Part of a small language model's weights: normalized queries and keys.
MLP neurons of a small language model. Each row is named by its layer, matrix (up: input weights) and neuron, and shows model dimensions 48-111. Each number is 128 + 24 x the weight over its row's rms, rounded and kept within 0 to 255.
After each neuron's rows, "fires on" lists the tokens most often at its 100 highest values on Wikipedia text that the model never trained on.

L6.up981 [114 116  86 119 137 137  82 126 143 139 138 119 162  82 118 136 120 100  63  97 109 122 119 152 114 153 107  93 124 109 182 138 135 163 158 131 110 143  69 172 153 148  97 100 163 168 119 151 155 175  97 132 109 124 143 116 162 136 131 133 123 139 142 113]
fires on: "1", "2"

L7.up162 [ 93 164 142 152 112 117 125 106 130 131 144 100 161  94 116 173 144  91 166  73 126 111 128 136 142 141 135 126 131  87 131 108 166 125 124 125 107 133  97  97 105 102 134 176 142 102 144 167 117 113  79 109 134 137 164 153 137  86 157 125 134 142 155 145]
fires on: "\n", "\n\n"

L7.up1226 [119 130 147  89 149  99  93 150 108 168 157 127 168 138 125  86  99 108  69 108 129 148 132 103 163 187 147 106 142 116 137 153 128 141 114 118  87 126 110 174  94  97 150 104 144 172  86 151 136 104 109 133 155 129 141 115 109 111 137 156 120 172 136 108]
fires on: "1", "2", ".", "Ch", ", Ch"

L5.up323 [116  81 161 109 113 126 166 145 110 102 115  77 172 154 102  82 151 127 154 129 110  94 122 100 129 156 111  78 102 159 150 135 108 140 128 160 122 129 169 158  92 105 149 141  62 117 138 128 125 112 133 114 104 125 134 161 125 126 154 111 142 173 158 126]
fires on: " and", ",", " or", ", and", " &"

L7.up1279 [147  64 120 142 125 133 122 156 142 122 153 141 175 148 128 142 101 104 151 118 119  89  98 105 195 142 156 127 155 139 133 151 127 104 129 107 119 169  97 147 118 143 139 111 111 119  87 167  81 183 104 123 156 132 123 151 165  68 162  81  88 128 139 152]
fires on: "==", " ==", "===", " ==="

L6.up1133 [115 151 125 121 116 131  92  93 123 155  95 132 139 169  99 115  93 112 156 169 144 166 122 116 157 111 155 151 171 166 108 127  70 128 155 131 135  90 156 154 126 131 142 156  94 106 135 141 100 160 131  98 178 124 147  83 119 121 170 149 132 117 124 170]
fires on: "–", ".", " —", " on", " With"

L7.up927 [152 123 116 141 135 112 125 113 125 178 120 107 158 134  53 160 135 127 127 121 131  94 125 126 166 181 191  99 131 137 101 162  91 154 103 116 118  95 128 164  80 159 134 178  97 148 131 146 125 128 123 123 137 119 110 140 160 125 101 121  85 129 140 137]
fires on: "===", "\n", "==", " ===", "."

L6.up453 [122 175 133 109 126 107 137 117  71 117 148 136  99  98 107 180 145  85 168 118 146 105  96 143 103 157 129 135 148 143 149 133 124 168 111  97 105 107 137 124 111  94 100 174  79 162 133 135 150 130  85 100 108 109 150 140 162 123 167 164 113  85  98 150]
fires on: "\n", " | ", ": ", "\" | ", "\": "

L7.up1171 [138 130 159 121 100 128 159 158  85 117 115 167 151 148 102 147  89 189 121 133  85 101 137 138 142 154 141 116 106 130 125 122  89 102  76 154  89 105 126 114 129 103 113 109 108 111 124 132 114 113 136  86 137 139 152 111  99 129 155  95 138 193 151 153]
fires on: " and", "\n\n", " t", ",", "h"

L7.up12 [119 127 146 143 129  75 153 113 155 106 117 157 124 126  84 144 139 155 154 105  61  95 148 186 108 117 119 125 107 134 112 137  78 157 124 125 127 115 148 137 131 133 178 125 142 156 103 102 151  83 135 149 176 127 115 158 117 120 167  94 168 131 183 126]
fires on: " and", "s and", ","

L6.up290 [161 139  68 148  91 153 121 185 161 123 146 167 126 121 133 107  97 151 135 109  99 141 103 120 125 122 112 186 144 129 150  98 158 115 156 115 139 113  87  82 113 125 124 138 109 158 136 136 140 129 143 109  92  87 107 135 107 134 148 112 126 108 169 138]
fires on: "\n\n", "."

L2.up25 [110 134 151 167  84 101 106 107 125 135  96  93 111  71 114 134 101 136 146 128 129 174 119 194 109 152 137 100 161  98 187 113 136 165 128 152 116  81 109 140 135 121 162 151 153 144 106 111 114  99 118 137 111 123 150 116 126 128  94  99 101 145 117 150]
fires on: "y", "w", "a", "ach", "ose", "'"

L5.up1522 [110 160  73 150 168 125 121 140 114 123 130 134 177  74 141 172 158  82 131 110 101 148 141 155  62 123 161 150 131 121 118 114 147 121 130 155  88  90 106 112 118 124  92 136 114 139 163 163 173 112 136 125 151 135 128 109 132 145 122 119 133 140 164 124]
fires on: "\n", "2", "\n\n", " what", ")"

L6.up327 [130 125 136 127 117  97 168 138 118  97 146 123 119 141 112 195 105 157 151 134 141  90 130 164  86 191 111 101 153 142 161 126 105 130 110 182  98  89 141 125 125 127 114 137 152 116 115 159 145 115  81 105 116 103 161 135 101 128 137 122 153 150 103 125]
fires on: "\n\n", "\n", ","

L5.up1144 [151  78 129 120 163 149 143  96 136 139 156 127 171 176 121 131 106 124 165 127 112 136 146 129  98 135 110 149  89 171 126 108 108 106 133 133 111 156 115 166 161 126 144 100 118 122 129  98 134 156 182 162 127 128 132 129 102  94 135 113 131 111 139 171]
fires on: "and", "m", "F", "aw", "g", "w"

L2.up776 [ 92 136 114 149  90 130 102 121 120 128 117 156 132 108 116 133 128 162 135 154 178 155 157 143 113 151 148 136  99  92 132  92 165 138 153 129 110 144 152 132 144 143 118 119 114  88 105 124 112  95 111 115 112 115  90  87 136 119  99 122 120 121 126 154]
fires on: "a", " La", "'", " | La", "i"

L7.up744 [104 154 110 113 116 128 125 134 126 113 146 127 131  81  99 148 141 137 141  96  98  93 136 100 109 130 145 180 139 132 100  89 134 139 132 120 141  84 104 114  77  95 113  65 153 160 143 101 146 119 108  64 123 133 114 110 107 150 112 117 139 141 121 132]
fires on: " in ", " In ", "\n\n", "1", ".", "ed in "